python train.py --hidden_size=192 --head_dim=32 --intermediate_size=384 --hidden_act="gelu" --norm_place="pre" --qk_norm=false --parallel_block=false --init_std_o=0.00636 --learning_rate=0.000603 --weight_decay=0.69 --lr_head=0.00809 --final_lr_fraction=0.0 --max_seq_len=512 --doc_mask=false
MLP neurons of a small language model. Each row is named by its layer, matrix (up: input weights) and neuron, and shows model dimensions 32-127. Each number is 128 + 32 x the weight over its row's rms, rounded and kept within 0 to 255.
A block is one neuron, or neurons of one layer that tend to fire together. After each block is what it responds to, as a language model described it from the Wikipedia text at the highest values.

L11.up48 [ 97 152 185 131 143  84  59  98 116 131 113 122  83 180 111 148 115 130 175 120 116 103 135 170  85  92 104 136 107 113 207  90 109 112 114 169 138  78  99 104 172 179 172 130 114 142  96  95 139 126 119  52 122 102  74 168  71 124 124 146 129 107  78  91 119 134  98 136 205 104 207 104 152 121 147  80 152 125 144 128 127 160 148 173 148 103 160 149 141  93 117 131 183 166 159 149]
L11.up58 [ 89 142 141 106 178 165 121 179 133  61 138  90 124  68 136  99 128 102 152 122  99  97 121 147  95 179 127  78 153 190 120 136 157 122 149 146 138 165 172 148 126 184 192 126 169 168 123  94 128  75  92 141 112 162  51 106  80 150 150 125 124 142 179 116 161 172 122 148 109  75 157 136 130  66 103  77 132  86 135 131 105 172 158 154 124 108 112  92 129 107 142 114 155 173 106  87]
L11.up64 [ 78 170 124  58 118  92 160 154 150 110 152  76 124 116 113 171 169 105 144 135  78  91 139 178 106  79  76 122 135 102 109 189  96  87 144 107  86 131 142 139 148 168 147  72 109 179 199 108 128 128 149 118 113 130  71 212 137 142 145 124 117 143 136 128 136 117  90  93 148 132 140 109  94 159 107 137 122 155 184 128 131 140  70 143 116 141 125 160 136 137 135 180 168 133 169 118]
L11.up169 [125 120 100  91 159 115 154 187 147 106 135 121 113 118 170 135 116 124 161 106 110 149 121 184 113  90  91 131 131 218 117 102 107 118 168 163 150 119 148 172 127 132 140 108 139 131 209 134 137 106 117  72  92 161  64 205 147 102  86 124 165  92 124 112  84  87  77 160 148 113 108  78 124 105 131  86 115 127 137 130 166  80 109 164 199 177 133 101 136 126 126 148 207  75  96 102]
First consonant pieces such as H, K, Ch, W at the start of words, mostly surnames after a first name: Hanstock, Kubler, Wolf.

L11.up16 [146 167 148  73  96  89 116 104  88 127  90 133 183 147 127 103  67 161 155  99 144  47 109 137 156  97 112 100 151  87 174 150 124 145 117 172 133 118 163  82 128 118 112 162 117  93 131 127 140 115 104 140 163 169 110 127 145 107 131 113  93 100  74 121  69 118 130 145 214 158 128 144 157 140  79 135 183  82 174 123  98 169 118 142 105 141 170 130 128 129 136 201 180 135 142 117]
L11.up153 [152 186 149  33 128 133 182 175 118 127  83 113  58 126 164 102 148 127 150 113 134 140 140 122  71 148 131 144 147 167 135 183 116   6 128  93 131 133 143  42 132 151 179 130 133 136 146 174 154 104 153 146 169 143 151 180 121 146 195 137  76 126 110 154 121 129 115 139 175 108 148 126 109 126 111 104  70  83 176 174  94 134  91 157 105 108 171 205 106 124  86  93 163 151  93 154]
L11.up191 [117 168 124 162 105 170 145 137 133  90  75 169 100 138 114 149 157  88 125 159  89  87 132 145 107 154 124 107 106 107 110 160 206 123 107  66 147  99 139  84 103 112 139 128 100 153 134 114 128 176  98  92 150 123 122 134 149 111 134 168 124 169 192 127 122 116 141 155 146  85  84 195  86 143 137 159 127  84 110 114 110  97 177  79 122 127  93 108 152 114 142 109 211 183 136 214]
L11.up333 [109 176  78  65 130 122 117 111 144 128 116  77 182 123 160  48 156 151 126 138 140 139 127 147  85 151  58  92 158 135 146  81 139 113 105 141 189 166 104  78 161 119 152 190  98 151 158 138 133 146  66 131 110 181 168 165 113 113 146  82 101 140  92 177 122  93 193 171 156 136 107 170  87 126  96 192 105  54 130 147 128 131 151 164 141 165 161 148 102 109 133  65 165 149 157 196]
Sentence-ending periods (also .", ")., period plus blank line) before a new sentence or heading, plus leading | of table rows and - of list items.

L4.up350 [ 84 103 157 129  99 120 145  86 102  90 112 115  31 119 145 201 121  96 182  93 118 108 102 141 143 143 144 170 146  79 186 119 109 118  66 124 177  52 165 118 156 136 111  73  86 180 106 118 137 116 147 187 105 102 126 120 187 172 101 125 101 108 150 139 130 104  98 231 144 108 101 168 120 177 125 130 128 135 115 116 134 177 141 150 138 151 126 149 171 133 169 108 150 158 130 105]
Sentence-final periods and closing == / === markers of section headings (e.g. "== College career =="), plus odd mid-word pieces like c in healthcare, our in encourage.

L3.up15 [139 126 157 142  84  87 167 219 131 143 134 133 136 120 199  60  84  50 148 133 140 157 155  96  82 154 142 130 140 150 137 133 198 105 188 120 102 106 129 148 163 162 104 135  37 156 126 177 108 109 193 151 190 127  97 200 113 131 135 132  96 116 142 137 144  37 105 165 137 129 124 156  87 167 116 158  99 130  70 135 124 149 163 129 141 149 132 145 149  72 138 153 120 183 152 189]
L3.up35 [130  81 181 191 116  97 124 106 126 105 171 101 120 134 192 138 178 102 115 194 122 128 140 146 148 105 120 113 121  84  66  94 137  82 193 118 181 102 124 150 174 173 154  86 114 154 149 153 136  70 135 144  73 102 184 165 135 124 117 163  73 155 106 162 129  96 108 167 138 110 119 121  71 205  70 158 121  98  57 114 140 126 152 107 107 171 111 142 141  90 171 124 145  78 173 177]
L3.up36 [125 149  77 119 119  96 118 172 128 169 167 106 110 134 140 112 187 105 181 140 138 184  90 157  88 161  85 119 101 149 165 174 157  88 119 141 145 105 144 123  88  73 139 164 118 126 142 139 146  99 127 105 148 188 139 145 157 101 138 104 129  91 147 129 134  93 178 121  95 102 152 123 123  95 135 164 116 126 149 134 127 119 126  75 158 113 193 171 158 176 200 107 202 123  54 186]
L3.up94 [ 95  87  91 116 140 105 127 130  74 134 129 151 118 165 137 190 112 118 139 134 102 114 101 137 103 181 115 113 120  67 152 123 205 137 123 127 138  81 165 107 119 137 145  89 137 105 120 115 152  79 145 176 117 136 118 182 221 138 140  71 123 190 211 101 158  77 151 164 179 123 159 137 139 170 137 146 127  76 134 101 153 109  94  74 209 142  96 127 190 149 142 128 130 101 129 124]
L3.up126 [128 144  95 137 124 114 155 163 117 127 153 135 138 119 107 142 154 113 218 113  69  98 119 126  60 153 129 158 131 107 120 146 171 132 123 161  76 126  86 164 160 116 146 164  81 182  65 137 168 105 132 200 113 105  75 178 130 158 159 113  84 149 145 110 110 144 113 133 158 100 156  87 132 117 111 158 170 136 102  74 102 185  94 123  81 141 106  99 152 121 100 146 129 157 118 102]
L3.up128 [118 120  93 128  90  80 167 131 141 114 175 184 150 159 141 177 167 107  72 135 108 115  98 170  59 155  76 149 119  85 135  92 157 121 164 148 104 135 139  93  96 184 136  48 137  55 171 166 118 161 120 132 121 168 137 220 115 113 131 114 121 116 107 165 134  80 195 123 154 122 103 145 110 136 144 133 146  97 131  90 149 153 141 106 107 122 117 210 196 141 123 127 150 143 123 109]
L3.up149 [ 75 134  78 145 140  95 101 135 119 107  64 142  77 149 157 139 146 115 159 135 167 124 128 144 101 124 134 128 189 103  99 103 117  94  94 166 148  84 111 200 134  88 191 156 132 143 138 125 190  88 134 224  99 122 112 179 133 113 135  90 161 166 175 159 123 110 126 195 126 117 160 139 133 162 108 169 137 126  60 136 124 133 120  90 104  78  85 161 129 127 163 124 129 132 103  83]
L3.up211 [124 171  87 148  82 115  95 102  94 126 162 120 111 124 147 112 156  88 145 165 139  82 134 140 146 100 107 119 157  98 134 123 119 125 137 100 202 128 182  91 109 155 144 173  45  77  79 130  93 125  82 201 137 116  60 178 117 111 107 176  99 145 119 151 118 109  78 145 165 111 135  73 110 128 139 134 126 120  80 127 105 165 209 154 113  87 151 131 154 110 175 157 141 111 124  81]
L3.up234 [116 119  94 135 170 120 186 145  73 132 124 175  99  81 111 157 116  94 131 152 126 121 149  84 103  85 121  96 135 105 180 116 162  70 150 165 145 115 136 118 142 109 127 132 148 123 133 161 166 102 123 164 161 186  82  67 196 121 176 113  72 144 203  81 128 116 131 159 115  99 152 124 127 135 131  53 125 105  86  86 108 130 101 116 108  85 124 142 163 109 167 136 140 139  98 107]
L3.up253 [141  95  95 105 106 101 117 124 104 186 142 116  84  96 147 183 177  83 202  83  65 108  81 154 108 144 141 105 123 103 179 147 165 136 152 181 137 132 160 113 176 109 185 190  48 124 138 105 176 114 111 145 134 203 131 135 158 124 139 119  87  98  90  47 152  52 225 145  86 135  78 141 141 129 117 180 139  87 137 128 182 154 105 113 121 156 160  99 138 164 137 101 127 165 138 114]
L3.up255 [131 154 106 122 120 143 165 158 122 168 139 138  84 131 117 142 151 151 181 146  96 175 101 144 132 186 179 191 145  71 147 143 189 144  80 136 155 134 158 169 157 137 130 139 126 154 100 129 142 107 124 157  95 103  75 168 129 151 126 118  87  96 110 145 130 112 104 143 118  45 107 133  98 146 112 120 177  65 125 120 113 173 130 115 118 143 102 122 182 164 149 135 159 155 149  92]
L3.up258 [122 136 123  88 131  93 120 155 137  94 109 149 125 154 107  97 130 133 174 169  71 157  87  76 125 175 163 179 166  93  85 132 182 102 102 180 113 132  66 166 128 174 130 153  93 174 160 146 156  65  90 143 130 111  98 136 160  95 117 119 144 128 127  91  66  99 136 103 165  71 138 103 173  63 111 176 164 159 119  95 119  90 123 132 104 134  70  89 118 127 169 196 143 113 122 152]
L3.up263 [ 81 150 120  95 126 101 170 109 128  74  47 105 106  69 127 142 152 127 117 207 147  74  78 117 119 164 107 141 122  76 130  97 154 120 131 125 161 151 131 157 147  91 177 129  78 149 107 115 131 105 144 131 119 177 116 139 125 171 111  88  67 134 148 128 113 125  93 114 171 110 135 176 152 162  87 104 151 167 119 141 128 200 113 142 140 210 166 135 130 146 163 127 132 109 101 151]
L3.up344 [111  42  92 117 117 153 132 136 121 123 109 133  91 131 146 163 104 113 105 144 110 113 102 122 117 187 103  53 153 153 118 123 107 101 138 133 159 133 102 136 186 137 138 105  73 185 123 122 105  99 131 186 128  97  88 152 216  88 219  66  68 158 173 115  69 109 116 187 149 163 173 122 133 153 136 138 105 108 130 118  92 132  85  84 167 123 135 142 166 157 186 128 138 153 155 112]
L3.up350 [100 128  95  79 112 136 167 154 163  85 135 101 100 161 146  90 180 139  97 108 134  72  75 122 116 195 120 150 107  88  89 104  86 130  70 126 146 143 126 102 130 126 116  73 122  70 119 141 122 118 152 171 100 139 101 135 208 154 188  97 127 213  85 189 132 148 130 111 110  77  58 124 134  84 127 154 183 141 171 126  83 157 104 142 109 161  99 102  93 191 133 139 175 114 138 134]
L3.up379 [114  98  95  82 133 122 219 118 129  89 127  95 184 113 140 161 119  52 171  53 154 101 165 143  47 144 140 148 135 132 146 121 163 131 142 119 144 156 181 117 102 117 139 132 109 154 112 135  41 120 196 159 134 168 138  98 151 135 101  91  35 132 139 131 133 130 135 135 105 130 204  68 173 128 101 117 166  95  71 140 139 142 166 126 111 102 115 127 159 174 114 136 196  85 177  91]
Sentence-final periods in Wikipedia prose before a new capitalized sentence (The, In, He), plus closing == of section headings like Early life.

L3.up13 [141 187 115  99 108 156 170  99  99 149 146 172 133 153 168 168  76 154  70 111 123 118 123  91 114 131 101 131 118  93 148  74 149 127 104 168 105  98 168 141  94 139 123 111 141 106 200 172 114 124 112 153  86 143 104 146 149  93 123  88 113 162 132  71 103  51 134 150 166 156 129  95 153  48 133 121  74  92  85 108 146 166 167 129 160 190 113 133 160 133 133 118 129  66  88 194]
L3.up65 [160 124 130  66 104 113 144 173  78 120 166 146 124 152 156 108 110 109 181 100 167 141 149 130  70 145 136 114 115 117 127  99 136 127 104 159 138 127 133 105 136  90 135 149 145 132 135 126 153 135 172 136 146 150 183 125 162 100 145 109 116  91 209  56 147  80 162 129 154 151 152 153 172 137 123 153 151 175 122 142 129 141 132 133 186 191  89  76 144 112 202  93 203 140  96 116]
L3.up69 [ 86  88 112 143 130  94 143  99 134 123 107 116 131 165 164  83 141  90 115  85 138 176 123 131  83 169  92 107 136 140 139 124 124  67 179 150 137 111  76 167  83 107 145 149 110  75 116 133 171 131 147 123 120 161 114 108 132  96 127 101 113 179 160  72 116  53 153 171 129 141 122 124 124 121 114 177 155 121  94  59  77 173 191  93 122 138 107 166 177 113 140 184  70 121  89 194]
L3.up111 [139 118  95 122 125  96 168 132 139  83 135 139 122  78 152 103  86 146 140 122 170 103 166  49 168 151 166 145 176 133 148  96 124  58 158 185 110  88  89  94 142  99 118 108 102 159 143 128 132  88  99 129 164 124 110 130 204 143 135  95 152 127 108 157 149  69  87 181 121 161 169 151 130 159 110  79 116 124 113 108 101 170 133 121  82 125  93 114 141 146 227 180 109 126 122 181]
L3.up122 [ 92 170 146 133 119  80 126 101 104 110 131 116 138 132 116  74 109 126 115 117 161  50 130 112 124 117 102 147 146 109 131 124  62 126 144 100 195 121 113 122 130  96 114 126 158 136 134  64  70  74  87 238 119 181 103 165 129 179  98  99  79 143  87 132 125  86 101 179 127 175 159 134 117 126 120 135 128  99 118 117 156 175 201  70 145 169 151 102 121 134 185 102 122  78 179 143]
L3.up150 [108 128 100 132 140 119 130 101  98 145  90 164  80 209  97  94 106 151 122 177  59 146 124  67  84  82 107 117 178 103  96 139 100 125 137 185 159 127 113 190 179  89 120 147 130  85 143  80 121 144 130 142 109 156  93  96 131 161 141 117  79 134  93 123 137  95 131 118 130 128 151 135 100  80  79 127 158 100 148 117 137 185 160 153 127 111 116 148 162 124 133 171 121 115 138 148]
L3.up166 [ 66 124 126 152 173 100 151 117 145 144 216  78 162 141 168 103 124 149  51 146 150  98 191 157  96 102 137 178 173 135 111 155 137  79 162 154 190 139 177 112 108  95 140 148 113 149 120 127 133 102 138 145 157 174  92 167 137  59  53 173  84 126 137 125 163  97 137 163 150 138  85 108 108 167 124 141  95  78 109 117 123  85 167  86 182 200 135 123 138 116 127 183 125 131 138 187]
L3.up201 [106  98  89 149  95 116 140 101  49 161 138 149 136 167 147 124  68 118 127 127 137 133  82 124  97 210  70 149 167 134 103  56 150  93  95 151 118 178 125 158 124  95 135 162 122 133 137  96  84 108 126 151 121 186 131  76 100 119  82  91  40 115 108 109 137 112 114 156 172 131 140 166 186 111 153 202 185 124 140 140 161 172 190 146 131 184  63 116 113 104 140 143 145 149 127 151]
L3.up229 [122 125  95  95 127 119 176 130 163  97 163 127 160 163 103 135 128 133 170 136 100 116 127 210 146 165 126 137 173 177 129 130  88 110  84 117 125 179  80 189 123 146  68 186 172 174 102 122 143 113 109 169 162 108 173 140 134 133  99  54 133 105  99  76 119 114 164 113 163 118 120 132 109 120 141 162 173 127  78 150 158 150 103 157  72  78 110 150 112 166 100 180 142 141 109 198]
L3.up251 [118 105 126 130 139 122 166  89  91 129 102 125 130  92 178  67 148 154 160 114 129 102 171 165 133 166 100  70 147 156 163  85  92 145 152 140 108 136 118 139 185 124 111 119 164 178 186 170 100 116 135 148 147 116  94  97 151 132 118  75 106  98 111 104 152 148 109 143 115 147 155 145 167  69  84 158 200 111  77 169  95 121 141  92 107 100 135 119 138 166 142 119 146 124  92 101]
L3.up260 [107 151 125 118 126 189 166  90  93 138 127 196 177 131 137  50 119 107 121 115 102  75  98  82 105 127 143  96 159 127 154 163 185 111 122 149  91 150 155  89 119  90 103 171 158 110 161  94 139  93 160  98 138 166 104  90 129 109 145  68 115 157  96 149 155 137 138 129 172  74 147  97 200 142  84 184 145 169 147 132 158 149 127 110 128 145 111 156 182 121 115 126 141 135 126 120]
L3.up288 [117 135 139 134  81 156 122 119 162 115 174 188 126 152 154 122 158  55 127 104 107 136 166  74 125 104 121  60 116 151 116 117  83 116 202 169 121 196  95 110  96 159 167  97  98 121 104 139 123 117 100 143 155 127  87 134 173 103 152  50 138 193 169 115 149  64 132 125 105 125 174  97 157 125 139 123 138 191 112 119 165 154 142 146  98 121  89 128 110 149 175 148 119 129 153 172]
L3.up318 [127 162 149 176 129 158 222 134 147 104 129  83  95 101 167 150  30  96 160  82 145  81 101 141  94 137  55 125 149 144 160  98 102  72 206 158 164 121 105 148 184 122 149  99 102 184  99 115 137  93 108 144 155 146 105 131 192 106  95  61 131 119  99 169 109  96 130 146 151 116 158  89 172 123 146  98 100 110 147 139 153 139 169 113 166 151  48  99 151 152 163 155 142 108 149 133]
L3.up326 [ 59 106 125 102 118 157 165 114 121 162 168 162 114  71 137 109  68  83  88  96  78  78 138 127 166 142  95 143 170 151 148 105 110 107 142 127 110 101  58 111 179 118  98  90 175 126 200 138 155 117 128 183 189 184  31 101 165 113  97 104 146 128 163 147 135 127 165 105 124 122 105  74 176  88 161 153 119 123 117 114 188 139 123 159 165 153  97 157 132  86 173 111  95 102 134 160]
L3.up348 [113 110  68 128  95  87 160  99 120  99 153 170 129 150 113 117 107  85 112 135 127 121 114 145 111 212  81 131 111 120 145 121 170  81  94 144 109 128 134  97 136 122  92  96 116 171 161 124 140  96 131 176 166 166 128 149 174  66  93 116 149 172 105 117 161  79 168 137 157 135 125 137 179 164 108 161 161 129 140 127 131 147 152 167 149 137  95 181 157 159 175 131 163  90 126 161]
L3.up349 [130  86 163 151 112 130 182  91 150 134 157 174 131 181 122 125  92 122 106 133 145  60 191 115 137 140  34 106 172 131 110  84 141 138 125 103 133 183 117 151 119 140 113 153 122 105 109  91 107 108 114 125  83 191  21 102 187 115 145  81  98 165 143 107 123  74 115 145 146 142 111 165 165 139 125 122 170 104 120 125 124 137 157 172 169 105  91 150 177 147 143 129 133  79  73 214]
Inner pieces of words split into several tokens (Pol-it-ics, Massach-us-etts, Arch-ib-ald), plus a separate " H" opening capitalized names (Hornets, Horváth).

L4.up131 [ 87 158 129 149 153 100 150 124 105  72 100 139  88 190 171 132 110 164 143  83 113 119  92 115 103 105 112  95  93 192 149 135 102 184 133 113  93 137 177  91 111 180 122 148 120 152 150 139 126 114 120 112 125 178 120 110 147  71 114  85 127  98 208 104 149   9 115 133 139 119 107  98  94 133 111 136 130 138 101 138 190 155 144 123 181 137 146 140 134 166 155 161 197 168 103 161]
The period in abbreviations like St., No., Mr., and the second piece of a capitalized word split after its first letters (St|ep|hen, T|s|ukuba, G|l|enavon).

L4.up242 [ 68 124  86  75 122 140 107 126 153 147 157  89  91 137 118 119 113  88  95 108 108  90 122 152 135 150 119 129 111 169  87 151 103 111  47 172 106 152 105 129 152 150 114 160 173 164 136 126 164 159 115 132 163 169  72 118 155 148  68  38 164 127 161 110 151 105 138 174 168 152 128 141 149 148 149 154 162  97 174 132 147 166 107 150 156 205 137 174 157 101 153 116 150 121  96 143]
Middle fragments of words split into pieces, like Charl-ot-te, Miss-ou-ri, Que-b-ec, and joining dashes or slashes within ranges or compounds, like 1950–51, Turkish-led.

L3.up52 [ 71 108  78  81 124 163 136 156  77 101 131 135 167 123 175  86 117 133 109 127 157 115 116 121 131 112  82  99 139  87 149 144 119  29 175 133 157 121  89 140 111 108 106  99 119 143 165 166 118 137 149 134 148 190  62 144 119 122  78 113 144 150 135  76 171 106 138 121 155 137 142  94 139 112  79 145 127 128 130  93 153 143 166 120 176 148 141 143 134 104 118 167 138  94 159 155]
L3.up115 [131 117 133 168 124  96 111 163 126 122 110 137 170 116 144 153 151  84 121 113 148 106 109 131 142 108 193 153 119 168 165 109 119  84 201 168  98 115 122 119 177 127 133 142 121 133 143 210 127  58  80 148 126 147 138 174 109 125  97 141 147 107  98 124 144 130 156 125 107 102  81 125 128 107 106 113 154 126  86 155 144  90 187 115 126 193  33 167 120 110 127 126 146 119  90 200]
L3.up116 [122 104  70  89 105 178 139 188 109 130 190 145 100 122 162 110 123  92 138 189 169 169 132 106  63 151  79 118 141 132 131 161 140 106 142 170 130 197 124 119 117 172 153 130  76 129 192 130 124 123  75 109  54 139 103 156 111 156 142 130 158 150 113 111 131  86 141 117 142  95 115  95 114 167 140 116  97 117  60 150  68 156 168 126 112 158 137  66 114 110 190 111 156 189 115 162]
L3.up135 [ 73 131 126 134 118 171 145 117 138  83 181 137 141 153 175  77 159  97 137 101  90 115  42 139  93 125 168  81 122  97 168  82 131 137 157 139 139 139 131 149 125 181 138 112 111 136 141 115 157 101 155 107 111 120 116 115 152  48 107  77 123 114 160  80 173  79 142 117 103 135  77 122 149 123 119 145 192 157  70 130 138 188 147 176 107 181  82 148 164 105 123 153 181 160 109 186]
L3.up139 [111 187 119 132 103 157 113 116  91  99 105 165 171 107 147 182 119 136 134 179  79 144 127 155 113  96  98  77  87 132  93 128 169 104  72 108 168 175 133 189 120  63 147 128 187 138 130 144 141  81 150 169 156 130 104 112 100  87  89 152 103 101 156 102 173 114 145 151 100 131 170 153 171 126  56  85 164 147  29 134 125 167 193  89 129 147 101 107 158 162 148 134 176  64 171 172]
L3.up154 [131 119 171 156 135  70  99 113  80  83  81 200 112 121 193 132 100 124 109 120 114 106 170 154  44 162 106 134  99  94 112 127 107 136 113 132  92 190 186 120 133 183 167 131 125 103 175 122 193 136 117 156 127 125 137 152 102  83 111  71  86 122  91  69 115 146 126 151 153 132 117 138 111 131 104 156 192 122  86 137 120 136 156 162 130 225  79  99 156 140 151 154 154 115 123 110]
L3.up160 [109 108 118  76 147 152 153 115 104 177 191 147 165 154 149 113 128  86  76 141 115 165 178 160 117 139  87 120 149 163 186 137 104 135 118 158 102 161 114  87 101 140 126 153 148  84 155 167 131  85 150  95 170 199  89 150 194 122  96 126 143 144 163  79 148 117 164 125 153  96 155  84 133  59 146 183 141 111 150 123  80 143 176  81 152 126 104 118 140 133 122 140 169 128 109 139]
L3.up164 [ 97 124 103 140 106  87 106 115 110 124 127  92  96 143 143 116 141 113 141 112 159 127  99 107 185 106 155  98 164 119 148 133  96 157 167 121 111 151  98 137 165 142 155  94 197 102 128 131 168  53 108 141  64 140  85 157 119  93 135 140 171 205 168  88  75 170 111 187 153  85 102 172 106 127 138  60 154 161 133  77 142 190 117  73  92 146 133 143 139 109 133 177 164 142 159 172]
L3.up227 [144 146  93 110 133 139 123 153 110 112 128  82  91 129 201 120 159  88 166 125 114  81 128 127 116  92 153 124 134 185 155 185 118 113 145  87 160 160 148 104 154 156 188 144  93 143 167 140 159 145 110 116  84 103 135 139 150 135 190 163 113 126 203  79 153 100 153 176 144 169 144 111 162 163  82  78 166 155 133 135 124 207 119 130 138 150 153 142 133  68  97 207 174 126 151 161]
L3.up262 [103 141 115 110 111 140 132 115 181  99 137 100 166 143 163  94 143  81 173 173  97 139 128 208 124 172 124 151 208 174 147  97 179 150 136 121 109 129 112 133 192 156 133 132 114 149 150 167 143 166 101 159 160  73 162 177 190 119 148 156  85 102 128 155 135 113 130 161 235 183  97 140 146 154 117 132 135 133  63 118 118 133  67 124  57 160  84 155 141 107 156 137 106 131 148 201]
L3.up283 [142 124 114 116 119 129 138  91 104  84 109 161 129 128 192 131 119  37 187 114 135 184 165  86 108  89 140  34 155 152 124 107 149 126 152 105  70 172 162  88 138 134 120 158  83 154 165 168 125 158 136 152 205 140  91  99 165 122 134 101 126 202 136 109 151  65 104 120 128 117 147  27 190 126 104 156 136 137 127 144  96 183 163 129 114 139 160 121 154 170 121 126 133 127 120 138]
L3.up297 [ 75  86 132 159  99 124 134 107 117 168 100 129  66 191 113  99 114  79 105 135 143 106 119 150 146 120  96 139 103 125 114 108 112 121 148 159 102 210 137 136 106 128 180 105 101  97 179 121 104 147  80 109 124 161  88 112 102  79 157 144 107 126 125 156 148  48 132 149 148  72  98 102 126 102 132 193 114 117 105  92 136 140 200 109 106 173 185 156 129  79 186 106 121 179  94 162]
L3.up333 [ 78 110 128 136  89 159 155 141  56 131 171 174  71 128 139 133 174  93 143 153  94 102 125 111  85  84 147  78 130 191  67 129 143  95 193 141 135 189 104 171 137 148  90 148 142 120 203  80 158 106 166 102 109 171 127  95 148 149 121  88  99 131 189 175 106  92 144 120 112  97  84  99  90 151  83 122 117 168 122 131 159 159 133  93 139 134 204 137 121 103 100 172 185 107 140 133]
L3.up347 [100 107 137 154 158 127 120 151 116  92 189 170 138 145 150 129  70 136 102  62  84 162 108 160 109 134  76  69 146 119 129 162 120  84 149 149 128  89 127  68 128 162 135  54  92  67 197 117 105 148 166 146 139 155 144 149 181 117 159 108 116 103 169 148 160  59 126 118 187 120 148 119 169 166 140 192 152  78 166 194 183 111 159 142 160  71 151 165 109 108 140 119 158 149 105 122]
L3.up357 [162 140 115 184 116 158  90 139 128 160 133 193  69 158 149  88 120  88 119  99 112 116 146 127  92 123 120  55 103 171  95 121  91 137 205 112  94 166 162 167 123 161 175 139  90 139 189 106  97 112 101 157 100 101 100 134 128  69  67 136 108 180 171  47 127  91 137 147 133  95 110  57 116 126 124 104  95 164  85 135 156 165 142 134 122 145 134 131 152 100 160 172 167 125  97 140]
L3.up372 [149 124 132 112  64 186 169 157 165  91 134 186 119 176 178  69 129   9 137 155  88 163 150 118  72 123 113 135 158 144 130  94 184 102 127 144 103 187 110 103  94 127 128 121  91 126 142 171 118 123 129 138  98 102 121 159 146  60  96 131 166 111 131 112 131 151 153 123 123 162 140 127 129 102 136 124 127 170 112 140 166 138 178 168 103  85  99 151 122 133 151 143 170 125 153 178]
The token right after a lone capital letter, mainly the period of a middle initial (John W., Fritz R.), also word pieces like O-tt-awa, H-ep-penheim.